Weights of a small GPT-style language model, trained from scratch on English Wikipedia: vocabulary 8192.
MLP neurons of a small language model. Each row is named by its layer, matrix (gate and up: input weights; down: output weights) and neuron, and shows model dimensions 112-239. Each number is 50 + 12 x the weight over its row's rms, rounded and kept within 0 to 99. A neuron's up and down rows have the sign that makes its largest values positive.
After each neuron's rows, "fires on" lists the tokens most often at its 100 highest values on Wikipedia text that the model never trained on; "fires before" lists the tokens most often just after its 100 highest values on Wikipedia text that the model never trained on.

L6.gate826:58 42 50 47 38 47 38 62 48 33 29 54 47 70 48 63 54 30 42 53 42 44 54 56 48 50 37 46 55 42 51 71 61 42 45 53 28 82 50 47 40 46 50 65 45 52 37 43 41 64 58 51 65 47 34 52 33 41 50 67 50 59 43 63 35 52 26 15 50 42 64 48 52 40 55 71 57 54 37 48 53 42 26 69 47 51 49 51 42 42 47 59 65 50 42 61 35 68 61 60 32 39 64 46 38 63 47 64 52 45 37 52 47 64 50 63 70 49 52 66 41 50 62 34 64 68 27 54
L6.up826:57 72 49 45 38 42 62 39 52 54 42 47 18 43 63 58 57 43 74 39 44 68 42 37 53 55 21 36 44 29 52 47 62 56 36 40 51 68 52 56 48 50 56 64 34 62 42 47 38 39 53 51 55 36 55 58 28 33 55 55 62 63 36 44 64 46 51 37 27 53 49 62 48 29 35 52 29 47 78 44 72 53 35 64 48 55 50 49 51 42 62 52 71 34 57 32 54 21 42 51 63 44 66 28 46 52 44 51 43 48 37 49 56 38 49 63 50 40 50 81 72 43 53 65 53 50 50 24
L6.down826:61 51 47 39 44 71 51 42 61 33 54 34 20 56 31 59 56 65 55 43 44 57 61 44 51 62 39 46 41 52 39 32 53 50 53 58 40 69 46 41 42 58 65 57 46 42 71 41 56 57 30 50 30 66 49 58 45 42 59 57 58 48 61 29 47 46 43 71 27 58 64 55 40 57 63 61 36 54 40 69 47 35 45 45 45 41 69 36 57 43 66 45 47 34 38 63 49 47 48 60 74 58 47 28 55 47 61 39 48 72 45 59 60 61 51 83 51 51 46 51 56 32 50 48 67 66 49 22
fires on: "==", "===", " =="
fires before: "\n"

L3.gate75:27 63 44 73 25 56 36 35 68 34 62 65 44 47 48 43 63 72 49 56 51 35 52 31 42 64 40 63 25 44 39 52 38 22 66 60 52 39 49 38 49 50 44 46 52 42 87 28 53 65 43 51 56 47 53 48 56 41 46 48 61 43 53 58 45 45 43 71 42 57 55 52 55 20 38 45 56 45 53 27 44 46 61 72 38 29 60 49 51 58 49 61 45 69 52 71 54 48 48 40 64 42 60 38 37 66 44 42 46 47 48 22 81 45 44 28 70 56 58 67 41 51 53 40 58 66 40 40
L3.up75:37 63 44 73 44 54 43 56 78 35 71 68 44 39 43 54 67 71 31 50 51 43 71 35 54 46 43 27 37 54 60 45 44 27 42 41 63 59 51 49 45 49 56 45 40 62 58 35 60 83 36 45 63 56 56 46 49 44 52 54 66 58 60 53 33 58 40 65 42 66 57 70 53 32 39 49 61 53 57 53 49 51 45 62 56 30 66 38 56 50 48 41 56 69 59 60 70 58 43 40 36 66 39 76 58 34 51 63 49 49 63 42 45 64 61 51 61 66 58 48 48 65 62 34 46 49 50 53
L3.down75:63 39 51 48 64 45 50 46 59 41 33 49 22 44 53 73 60 45 35 38 68 46 57 61 64 44 35 57 43 58 51 65 40 40 48 55 44 43 74 33 25 39 56 57 56 65 65 28 70 58 50 45 65 59 42 46 27 38 48 42 53 34 59 59 48 23 22 82 47 36 65 67 61 38 37 51 42 47 51 60 52 39 55 46 41 55 58 51 59 34 40 44 59 44 36 57 47 56 38 59 57 59 54 52 41 65 43 51 44 62 55 43 83 68 60 53 50 56 52 48 56 52 52 35 58 50 64 61
fires on: "1", "2", "9", "0", "8", "4"
fires before: "2", "3", "4", "0", "1", "5"

L3.gate495:64 69 66 43 42 44 44 40 71 56 63 53 46 55 54 74 48 52 53 45 56 51 56 30 55 33 49 38 17 42 58 59 58 36 43 22 42 47 32 64 42 40 39 43 24 46 69 57 15 43 64 56 50 57 81 63 48 51 63 36 37 60 35 51 51 49 44 56 39 51 66 35 51 34 40 56 34 57 52 47 33 44 65 41 46 47 60 55 37 69 51 37 55 63 45 57 46 54 59 39 18 43 67 51 72 65 34 46 54 59 43 61 56 53 61 46 33 61 53 57 37 60 57 45 65 35 51 60
L3.up495:61 41 70 64 61 42 56 49 40 40 68 43 49 58 45 60 46 50 53 55 53 50 37 42 69 39 39 53 50 48 57 45 33 51 54 58 39 55 35 47 61 58 42 41 46 17 68 56 32 48 52 18 41 64 46 48 19 40 62 52 61 48 50 16 67 46 69 45 57 42 60 46 50 68 34 46 51 10 48 50 39 35 53 65 48 43 54 49 62 47 78 51 33 49 62 63 43 22 41 54 54 58 47 71 70 67 55 45 79 47 57 46 49 53 60 47 49 29 55 44 51 56 56 47 58 70 35 35
L3.down495:73 77 64 72 67 47 74 54 44 22 56 49 57 55 51 58 43 55 45 63 48 52 53 77 59 52 54 49 62 37 40 49 53 40 52 51 45 51 77 51 51 40 48 40 51 53 85 54 53 63 44 46 32 40 65 40 44 40 69 49 58 36 52 30 44 50 47 49 44 56 32 52 64 41 35 52 43 41 44 64 41 28 52 74 58 48 51 56 40 58 55 31 47 48 71 59 35 41 47 81 59 51 46 58 63 72 54 34 54 43 72 40 68 50 68 31 47 60 72 35 60 68 56 36 43 63 49 44
fires on: "0", "8", "9", "1"
fires before: "2", "3", "1", "9", "0"

L4.gate637:50 56 62 57 55 34 52 50 29 67 57 45 54 51 52 45 62 56 46 44 59 33 53 55 43 21 46 29 61 57 49 59 64 39 26 53 29 64 52 40 38 43 64 68 48 53 68 53 44 59 45 42 68 38 54 42 68 53 58 33 46 57 33 55 52 34 57 33 42 42 48 56 42 39 52 69 52 45 70 34 43 48 42 49 53 41 43 63 49 47 70 41 71 33 59 68 70 46 64 34 57 55 51 41 64 74 67 55 42 25 44 61 47 51 59 48 43 54 43 47 60 47 54 49 57 36 44 53
L4.up637:45 62 43 51 70 42 50 56 45 37 61 45 68 44 57 58 43 34 32 41 45 52 60 48 46 50 50 66 36 59 54 57 51 48 46 56 35 59 43 39 46 54 31 61 61 57 71 65 46 46 41 34 32 54 54 71 84 36 50 48 41 59 56 58 43 48 56 32 49 39 50 49 64 49 53 69 46 52 50 50 54 68 61 61 45 40 31 60 57 81 52 22 60 63 67 55 53 39 58 49 54 49 46 54 70 64 50 43 75 43 43 55 40 53 60 64 53 51 60 49 61 57 59 64 31 30 29 45
L4.down637:72 54 67 54 49 58 55 48 46 45 57 23 47 40 43 49 65 46 48 38 61 37 37 60 47 55 50 45 56 55 48 50 57 58 57 54 40 61 51 54 47 67 64 54 45 63 42 53 42 64 64 63 59 55 49 41 61 46 58 53 50 50 56 19 40 43 54 39 57 51 45 58 42 53 44 45 37 48 51 67 61 19 31 59 35 54 66 55 72 24 44 52 89 51 36 55 64 26 63 42 78 68 56 47 70 35 50 65 62 24 39 54 65 59 52 28 62 39 52 55 42 69 44 52 52 54 46 41
fires on: "\n", "===", " According"
fires before: "\n", " to"

L2.gate862:53 55 37 31 47 65 37 35 27 29 58 66 67 57 71 56 57 62 46 61 36 54 52 78 57 50 38 59 48 53 43 42 28 37 61 68 52 50 58 46 47 51 63 55 48 23 86 55 50 52 37 46 32 50 24 43 24 42 25 63 42 63 54 40 49 52 51 53 56 60 47 37 63 41 59 54 47 65 60 43 52 26 69 55 82 40 44 55 48 53 41 41 43 54 55 66 54 74 71 42 64 52 57 71 52 69 80 57 42 54 41 55 68 38 57 36 48 51 51 55 47 48 71 45 32 39 39 47
L2.up862:55 45 42 45 43 56 61 53 45 46 43 56 68 65 42 49 45 63 72 47 81 43 36 62 55 52 67 62 52 55 60 51 54 59 39 69 40 65 58 56 51 48 31 08 29 45 50 38 35 63 49 52 64 55 46 50 36 58 26 59 46 74 62 44 55 54 43 63 52 61 33 52 61 60 43 46 56 67 18 39 44 55 58 51 41 49 42 71 49 57 48 59 27 59 48 55 48 54 62 27 59 56 60 54 37 57 53 59 50 44 50 44 54 43 30 53 41 51 51 18 46 53 66 43 57 56 43 57
L2.down862:31 27 56 50 61 38 49 58 47 49 62 42 37 57 57 68 51 25 44 55 52 29 70 50 51 48 48 72 43 55 49 44 47 58 60 58 49 39 56 43 45 41 82 41 40 45 62 65 45 64 50 63 48 31 50 42 53 38 56 49 55 61 38 52 36 57 48 34 36 48 66 44 60 49 42 57 42 45 55 59 22 40 59 42 44 58 42 42 54 68 33 56 69 64 51 47 47 45 66 65 61 57 62 54 39 16 61 48 63 46 55 58 64 43 82 57 52 53 65 51 46 41 60 36 52 53 77 53
fires on: "1", "O", "G", " O"
fires before: "9", "4", "8"

L3.gate460:34 51 38 45 38 48 48 59 63 54 53 53 56 54 33 57 65 59 54 50 45 38 45 47 49 50 72 44 64 39 57 39 45 67 43 62 41 56 40 50 52 52 60 74 55 39 48 62 27 47 43 44 37 36 45 64 60 46 27 25 42 38 48 42 54 20 64 59 47 56 53 53 65 18 55 59 54 46 43 58 47 71 41 74 44 20 59 48 64 52 62 26 40 50 49 63 57 54 58 61 31 67 50 72 84 27 29 65 56 69 53 44 51 36 46 54 74 57 46 55 62 42 51 48 54 19 36 50
L3.up460:50 48 60 62 61 45 50 51 42 46 22 29 61 44 22 33 40 44 35 34 53 23 53 66 44 65 45 32 60 47 57 55 52 51 43 39 58 48 57 46 69 70 63 55 75 32 65 73 47 32 42 52 44 56 57 53 59 50 47 52 55 48 58 44 40 51 68 67 40 43 47 51 39 48 48 55 48 55 50 39 42 78 46 47 49 43 52 53 64 51 69 25 30 34 44 51 58 52 59 59 60 75 84 58 41 58 40 59 60 41 61 64 40 26 48 34 57 72 48 41 58 52 56 39 40 34 45 37
L3.down460:45 50 51 53 37 37 76 60 50 44 63 40 59 57 38 66 79 36 48 42 34 56 64 52 56 59 64 65 55 61 51 53 53 60 56 48 45 48 31 48 50 45 67 69 40 39 60 43 26 60 47 60 55 41 53 73 71 22 44 48 44 54 52 41 44 54 46 27 37 36 49 45 50 34 43 49 35 38 55 51 44 28 42 73 79 24 28 68 72 43 59 38 78 45 55 62 30 42 47 72 40 54 39 47 56 35 28 60 56 51 42 48 60 41 39 59 52 39 45 65 32 62 56 52 59 36 57 43
fires on: "===", " ===", "===="
fires before: "\n"

L3.gate593:49 56 51 54 58 56 40 38 53 42 39 67 57 56 36 75 26 50 27 52 39 58 43 40 56 58 35 52 49 40 31 38 46 21 63 43 60 34 59 40 59 51 67 52 68 31 73 28 62 56 52 40 46 40 65 53 50 58 18 53 47 38 50 52 46 57 51 49 50 65 22 65 34 33 45 43 38 61 46 60 25 62 51 71 42 28 31 50 52 76 42 61 56 48 31 41 23 29 52 37 65 65 39 54 53 68 45 55 40 44 72 44 44 58 51 46 44 70 24 49 38 46 59 54 70 49 57 44
L3.up593:61 37 28 48 53 44 23 38 41 51 39 47 48 68 64 56 54 33 38 57 42 39 49 73 45 42 70 47 58 52 55 42 63 52 50 66 60 30 55 47 39 56 75 30 59 42 47 57 34 73 55 66 62 37 61 69 26 32 49 70 50 62 30 80 53 72 52 47 56 63 40 56 39 60 41 41 33 44 49 45 30 48 61 68 60 43 57 37 47 39 51 47 49 51 43 51 43 33 40 46 59 38 53 74 56 47 56 35 33 43 52 58 63 71 33 48 57 66 64 34 45 66 45 34 50 47 41 33
L3.down593:50 36 42 58 59 53 37 48 43 49 42 71 64 65 49 70 36 52 28 59 34 43 50 54 67 48 45 44 26 59 25 54 52 49 52 64 72 47 70 43 40 37 78 41 52 47 53 32 39 53 69 41 59 40 58 65 43 49 46 57 37 44 50 63 39 52 30 49 49 38 34 73 51 47 42 45 58 41 32 48 25 74 61 63 44 48 46 51 47 47 41 49 40 53 42 48 52 25 56 47 51 57 47 47 49 59 43 38 34 54 69 70 56 62 38 41 54 72 69 21 49 30 25 43 66 48 53 28
fires on: "1", "9", "0", "8", " Mag"
fires before: "5", "4", "6", "3", "9", "7"

L2.gate766:44 38 36 50 66 65 52 36 64 37 51 75 46 38 65 43 52 52 41 74 57 46 37 39 61 57 40 51 59 15 51 59 47 53 62 34 60 53 59 38 41 39 57 37 53 23 67 57 41 51 32 60 56 45 55 58 42 43 35 49 80 35 57 58 35 67 62 52 44 62 50 34 36 62 46 52 45 56 58 60 42 58 38 49 54 37 60 60 73 78 42 53 58 32 38 52 43 72 80 54 52 55 41 47 47 56 63 52 45 41 51 47 46 28 47 43 54 44 45 21 57 69 60 45 48 64 41 63
L2.up766:37 48 56 54 47 47 65 48 53 45 84 45 35 49 57 46 44 51 69 64 40 69 47 55 80 39 59 44 34 51 54 49 29 55 48 66 50 55 42 49 34 48 52 61 47 33 52 60 63 52 43 63 57 67 56 38 30 33 53 34 58 56 38 56 65 81 48 42 43 51 68 46 53 53 57 64 35 34 45 40 53 54 43 72 43 58 45 50 59 46 60 50 35 72 56 67 47 43 61 54 59 36 57 61 30 62 70 24 52 52 62 38 54 71 55 58 51 72 44 18 31 50 62 65 66 69 42 73
L2.down766:30 76 61 49 44 37 53 35 58 41 78 60 37 70 72 68 49 41 39 48 42 49 59 42 43 53 39 44 56 68 40 35 41 77 54 37 50 41 67 43 62 43 40 59 38 42 62 59 43 61 76 34 44 56 55 64 58 65 65 48 52 39 35 48 46 38 58 67 63 39 60 54 60 54 48 53 55 59 54 45 55 63 70 70 43 43 36 32 55 44 44 21 50 68 59 51 53 45 42 68 40 66 68 60 56 47 46 38 43 73 62 59 48 37 57 44 40 49 44 61 44 40 39 45 52 63 59 52
fires on: "1", " origin", "2"
fires before: "9", "6", "8", "0", "s", "2"

L6.gate603:69 54 47 43 55 46 60 62 32 36 39 53 48 60 56 47 35 34 45 60 42 64 40 37 64 33 35 49 51 51 69 57 67 60 63 57 41 81 53 29 28 43 72 61 59 42 68 33 29 43 58 38 45 62 55 67 45 24 36 67 43 61 39 29 58 41 47 46 51 34 49 26 47 28 50 62 31 50 49 65 56 52 33 63 49 59 60 68 68 47 49 58 61 73 45 50 52 52 35 48 43 62 53 58 69 68 55 54 54 46 18 70 51 47 37 48 50 43 59 51 44 47 61 51 49 49 61 61
L6.up603:82 58 37 55 56 38 66 45 44 45 23 34 50 56 49 58 53 42 47 50 39 75 59 38 64 41 43 53 30 42 62 53 63 49 54 47 48 75 49 37 25 54 70 76 51 53 80 38 34 50 48 50 36 54 47 63 40 35 36 50 44 51 30 32 48 47 65 37 45 35 57 37 49 28 57 55 39 41 44 61 47 45 35 79 43 53 54 59 56 56 45 52 76 44 55 48 32 50 38 54 44 50 62 53 59 63 51 72 39 42 38 55 54 51 35 55 44 49 69 48 66 46 76 59 57 51 45 51
L6.down603:52 63 50 34 53 50 53 43 35 31 49 34 50 67 34 35 53 60 56 39 30 57 49 48 26 57 54 73 51 35 57 33 51 45 53 55 68 53 65 51 37 39 57 59 48 50 58 47 39 67 44 38 18 31 59 52 49 62 50 57 55 49 43 33 54 47 60 25 50 51 48 56 61 27 49 60 59 62 45 60 35 56 37 62 52 50 63 61 58 50 46 37 69 61 58 40 43 39 40 37 42 59 57 52 34 45 36 54 47 48 43 55 48 70 53 49 55 61 56 40 48 47 65 64 48 37 56 40
fires on: "==", "===", " ==", " ===", "===="
fires before: "\n"

L4.gate598:60 69 44 59 62 36 37 59 66 64 56 42 41 33 49 45 44 67 58 64 62 43 46 64 54 22 49 50 50 62 24 38 55 56 56 37 28 70 33 38 27 43 65 67 68 46 48 53 37 68 24 63 59 54 60 52 49 65 28 37 61 49 45 45 43 61 49 38 47 41 49 54 38 43 47 50 43 46 38 51 60 54 48 48 62 40 60 53 67 53 54 30 49 46 57 65 70 57 93 66 75 36 57 54 60 69 28 50 52 38 63 32 44 66 47 50 62 36 80 42 68 44 21 52 54 48 53 23
L4.up598:65 59 33 43 62 27 49 50 42 62 36 44 48 33 57 45 70 62 43 60 53 51 36 50 30 40 38 57 29 52 72 57 58 46 34 30 55 53 25 32 46 37 61 56 77 51 62 55 62 72 18 26 42 54 55 57 62 51 30 41 46 51 57 41 41 58 53 61 46 29 55 73 63 39 32 60 58 42 61 58 70 39 37 49 54 42 60 46 83 58 24 38 70 41 69 65 52 47 74 40 55 58 40 49 61 53 60 50 42 34 39 40 40 62 34 48 57 55 46 52 54 47 51 75 53 45 55 30
L4.down598:56 49 42 53 49 47 55 57 53 49 55 58 38 48 56 46 46 53 57 53 43 32 50 56 36 51 35 26 33 39 65 50 47 52 46 39 46 63 27 33 36 34 72 51 45 50 62 52 64 85 42 51 61 57 59 56 57 52 36 65 58 43 68 42 51 51 27 47 59 53 60 49 31 39 38 58 53 24 56 60 46 56 48 63 45 56 54 61 78 53 48 46 66 50 45 65 57 41 49 63 41 41 63 55 75 44 67 47 45 31 52 33 40 56 41 49 47 47 51 53 42 59 57 74 67 34 35 40
fires on: "\n", " Years", " Country", " every", "N"
fires before: "\n", " ", ":"

L5.gate695:49 50 32 31 34 30 60 65 27 40 46 38 46 63 52 54 29 51 54 52 49 42 47 50 73 50 35 54 55 48 65 37 72 29 45 49 41 53 50 70 57 48 63 25 50 40 61 18 38 34 51 59 55 25 51 55 45 54 46 40 54 45 51 64 46 55 70 53 51 46 61 46 37 50 62 49 38 55 60 50 41 36 36 62 36 50 25 46 61 67 53 73 51 63 37 41 19 44 60 65 38 43 57 56 52 48 55 46 57 38 55 43 56 40 40 61 42 42 28 61 57 61 47 62 59 45 46 61
L5.up695:52 56 42 45 51 40 58 50 30 63 43 32 56 51 60 46 52 49 15 59 56 30 41 36 73 62 25 58 53 49 43 46 58 56 64 58 46 63 72 51 50 43 59 23 42 50 49 48 50 52 61 36 73 53 56 52 41 51 44 56 30 49 54 56 43 35 60 46 50 74 59 61 42 50 57 59 32 57 35 53 25 46 59 63 37 53 49 80 48 56 61 42 43 71 49 61 58 55 55 39 60 43 55 55 48 53 51 45 41 72 46 43 77 39 40 63 46 70 53 48 56 57 40 58 56 48 54 56
L5.down695:38 48 27 23 41 36 40 38 37 43 56 64 45 59 47 75 64 47 45 61 51 60 43 53 70 49 61 45 62 66 54 56 64 62 46 73 53 36 74 47 39 55 49 42 27 60 46 48 56 40 51 63 67 40 54 44 55 55 57 57 60 56 31 67 43 49 29 47 49 52 56 63 35 52 49 34 31 44 54 73 36 39 70 64 45 74 66 43 46 51 49 34 61 49 48 50 26 38 57 57 58 45 50 57 47 41 39 74 69 50 59 66 63 44 37 64 51 53 45 68 41 42 36 35 50 46 46 30
fires on: "1"
fires before: "9", "8", "0", "6", "7", "4"

L5.gate1008:55 27 62 50 53 41 67 15 46 43 53 52 49 47 51 41 72 34 62 43 50 35 39 42 54 48 59 59 42 42 43 47 54 57 32 53 33 64 32 39 65 67 55 56 40 40 54 31 57 68 52 42 24 44 75 63 31 39 57 74 55 61 46 58 50 52 71 43 39 43 43 55 68 33 41 65 52 35 65 42 58 64 51 49 77 70 49 61 60 51 72 30 62 54 44 58 52 53 48 59 18 48 52 38 40 62 44 50 45 47 34 41 43 59 67 74 60 63 46 38 54 41 52 66 54 48 36 43
L5.up1008:45 61 59 46 36 40 51 58 62 51 36 41 58 55 61 52 50 28 58 46 54 42 53 46 59 73 28 34 50 38 56 56 80 49 54 45 46 36 34 30 14 40 67 47 42 65 66 36 44 33 71 28 39 33 44 41 41 45 49 61 33 62 45 45 53 51 62 48 63 40 43 44 53 44 49 68 41 33 34 38 48 44 59 50 48 59 56 38 47 32 51 53 48 47 52 49 62 35 37 48 67 55 49 37 55 60 43 47 52 41 42 60 32 58 47 61 35 43 24 47 53 43 84 65 41 36 51 33
L5.down1008:77 55 57 33 53 45 61 38 45 53 41 34 47 48 45 49 70 53 52 41 30 49 52 46 30 58 52 61 32 68 75 46 51 54 58 49 54 51 45 45 38 46 68 47 39 51 51 37 39 46 43 28 38 48 56 77 58 28 46 52 51 53 40 30 50 44 48 40 39 39 57 35 63 42 50 55 49 59 46 56 55 40 48 50 43 55 53 41 83 65 50 44 72 57 63 53 54 55 47 64 41 54 63 46 57 34 61 42 36 58 48 53 56 26 45 54 67 43 39 63 42 42 57 42 87 54 51 24
fires on: "\n"
fires before: "\n", "-"

L4.gate518:66 66 64 62 38 45 56 40 53 33 49 48 62 39 61 47 56 46 39 42 47 67 55 22 43 46 38 64 42 49 71 42 66 54 68 68 19 30 53 45 45 41 50 45 54 44 61 62 39 13 59 36 34 32 74 55 58 75 49 52 48 66 43 69 63 42 36 61 42 43 55 34 48 60 44 43 65 44 52 53 48 65 32 62 35 50 56 59 55 56 62 56 50 48 53 29 61 52 38 38 63 33 63 67 49 54 43 56 61 65 66 49 38 48 55 60 31 46 29 44 42 56 58 59 38 57 49 45
L4.up518:66 56 39 27 65 53 43 63 46 56 33 54 58 55 49 61 57 27 47 32 51 61 49 39 50 49 34 49 14 37 44 52 68 60 54 58 25 60 43 57 38 51 54 49 41 58 38 57 65 50 61 33 70 72 61 41 50 60 53 41 48 58 54 62 56 56 51 56 61 61 36 48 52 64 38 54 53 45 32 55 51 47 64 71 46 42 65 65 62 53 36 48 53 67 29 43 47 67 49 38 59 68 74 86 51 57 57 52 48 42 50 48 45 50 31 68 67 43 37 42 58 61 57 68 49 55 46 40
L4.down518:52 58 51 49 48 68 71 40 34 42 57 64 54 50 52 58 67 52 46 71 44 63 57 52 35 42 76 54 54 45 46 56 62 41 62 64 35 42 56 66 57 59 34 36 50 52 58 58 46 42 65 49 40 53 44 40 52 48 62 58 36 61 48 43 59 49 44 47 28 67 54 33 40 76 53 51 67 41 47 49 47 71 32 33 37 53 61 43 72 37 41 46 72 39 54 46 27 40 52 45 54 55 70 43 48 46 50 48 55 63 74 37 46 63 33 51 37 52 34 50 37 34 64 39 56 66 44 43
fires on: " when", " When", "9", "5", "6"
fires before: ",", " the", " he", " ", " it"

L3.gate761:53 63 72 63 55 43 42 58 33 53 52 62 55 58 53 84 42 73 23 29 61 39 56 46 19 49 34 51 59 44 41 36 52 63 55 43 50 29 29 10 75 58 58 56 57 73 42 42 39 57 45 68 44 31 52 43 35 66 23 62 35 37 48 50 22 38 57 44 51 52 59 59 50 62 37 33 52 44 43 72 33 64 50 43 49 32 31 45 57 48 41 63 50 60 53 53 59 37 37 50 63 55 52 51 43 70 38 44 46 42 55 48 63 61 58 29 48 54 59 40 26 60 54 63 38 65 67 53
L3.up761:56 51 55 54 49 66 35 37 77 67 39 45 49 50 39 77 27 60 50 44 35 65 64 45 43 71 38 62 35 58 30 35 48 52 65 58 59 53 36 39 68 59 51 62 60 37 56 33 50 47 48 59 42 42 57 52 50 39 55 56 54 36 59 45 46 47 34 54 75 30 39 61 47 37 42 35 53 43 39 56 40 55 57 64 56 44 37 40 47 55 24 64 80 50 58 40 44 55 43 55 44 58 45 47 26 70 27 51 48 60 56 32 55 52 39 44 61 52 37 25 45 39 56 27 42 34 55 75
L3.down761:41 64 61 44 59 38 51 47 59 52 45 51 52 50 58 51 49 42 30 36 47 51 55 55 33 51 55 47 43 30 53 45 79 65 47 41 48 36 64 54 39 55 61 34 72 54 37 32 31 70 49 56 54 53 62 13 65 60 63 60 29 49 63 25 45 45 36 55 20 46 54 56 35 41 45 46 32 53 49 56 35 50 44 45 33 60 55 41 65 57 48 66 60 52 39 54 57 44 54 54 54 63 48 77 26 42 26 51 55 62 55 53 53 58 48 59 75 71 53 46 43 38 33 58 48 44 47 60
fires on: "9", "1", "0", "8", "7", "6"
fires before: "6", "7", "5", "4", "8", "3"

L3.gate605:58 51 55 45 55 64 34 29 46 50 63 17 51 29 48 57 42 40 61 52 35 35 25 36 44 50 40 29 60 45 43 37 26 43 62 43 77 40 29 46 40 64 69 41 71 51 41 41 55 54 39 38 44 72 65 45 47 49 37 64 35 38 30 51 50 43 58 33 40 41 41 54 49 50 39 21 50 53 54 35 39 46 41 56 41 44 61 40 63 65 37 56 56 52 63 68 68 62 61 45 57 61 54 45 53 58 44 56 62 64 69 41 68 64 58 54 48 37 60 54 38 44 61 50 27 40 55 51
L3.up605:60 57 48 41 42 55 33 49 36 42 40 30 57 45 57 58 57 50 56 60 37 44 37 49 46 29 51 31 54 54 40 36 36 45 38 41 54 40 41 47 45 66 77 57 57 38 52 52 75 61 25 63 48 32 53 48 57 43 22 59 52 44 56 56 46 75 38 51 53 47 51 54 51 37 31 22 42 59 61 45 53 44 57 53 56 44 69 33 51 48 42 67 59 43 75 52 66 53 43 53 53 29 47 34 49 55 46 36 61 29 55 63 38 60 44 43 77 66 61 62 43 46 54 51 67 59 37 42
L3.down605:41 58 62 31 49 38 21 55 43 48 44 46 56 48 63 63 48 35 51 40 55 41 61 23 38 57 44 51 36 40 25 54 71 52 34 55 48 36 38 52 32 33 68 51 50 42 55 45 56 54 32 35 60 55 53 34 23 46 24 69 23 33 50 32 56 62 34 32 30 48 61 61 37 40 42 37 70 27 54 55 47 43 44 48 59 55 53 44 45 65 52 73 50 39 51 48 41 54 51 57 54 45 66 35 63 62 49 50 47 54 53 46 49 65 40 55 66 51 51 41 57 46 32 48 42 23 37 72
fires on: "1", "0", "9", "8", "5", "4"
fires before: "7", "8", "6", "9"

L5.gate826:59 37 42 60 51 51 55 52 54 48 56 40 43 56 24 57 61 50 31 45 48 29 54 49 70 38 48 49 47 53 73 52 48 69 49 53 35 69 47 21 46 61 58 70 62 52 53 58 33 57 52 36 46 69 73 54 47 37 42 52 57 58 35 53 40 38 55 36 24 42 45 21 60 78 39 49 41 56 56 51 49 40 41 80 36 58 59 85 42 59 70 29 54 46 32 48 44 55 52 29 41 51 53 46 48 53 33 51 51 46 42 54 30 60 47 40 47 42 27 61 73 36 55 54 44 32 57 67
L5.up826:62 48 46 48 50 46 48 42 38 57 45 41 35 46 44 86 51 48 49 39 38 39 50 39 59 71 40 56 60 43 71 31 47 61 65 34 63 42 47 42 64 55 71 86 50 42 69 37 41 49 53 48 41 53 20 64 54 55 20 42 52 42 72 47 43 44 46 16 46 48 51 43 36 50 43 64 25 57 33 56 47 69 51 73 51 47 55 52 64 41 61 50 80 37 43 52 60 47 67 47 45 48 64 48 59 63 18 22 48 61 41 33 50 46 46 29 55 55 53 77 72 68 48 53 57 53 59 65
L5.down826:59 58 50 37 39 54 81 63 59 29 45 46 34 70 54 49 67 39 55 44 41 39 69 49 46 46 39 50 42 39 60 48 44 43 53 58 28 70 50 32 35 41 38 64 57 54 52 31 36 70 37 51 41 52 55 63 44 20 61 62 51 55 30 24 38 57 42 40 69 35 34 34 50 37 34 50 57 61 56 57 49 43 48 74 50 39 50 65 73 48 48 61 70 56 51 64 26 60 41 44 31 37 41 32 63 38 43 56 51 46 45 43 48 68 51 32 65 47 55 64 55 46 57 66 46 47 61 35
fires on: "==", " ==", "===", " ===", "===="
fires before: "\n"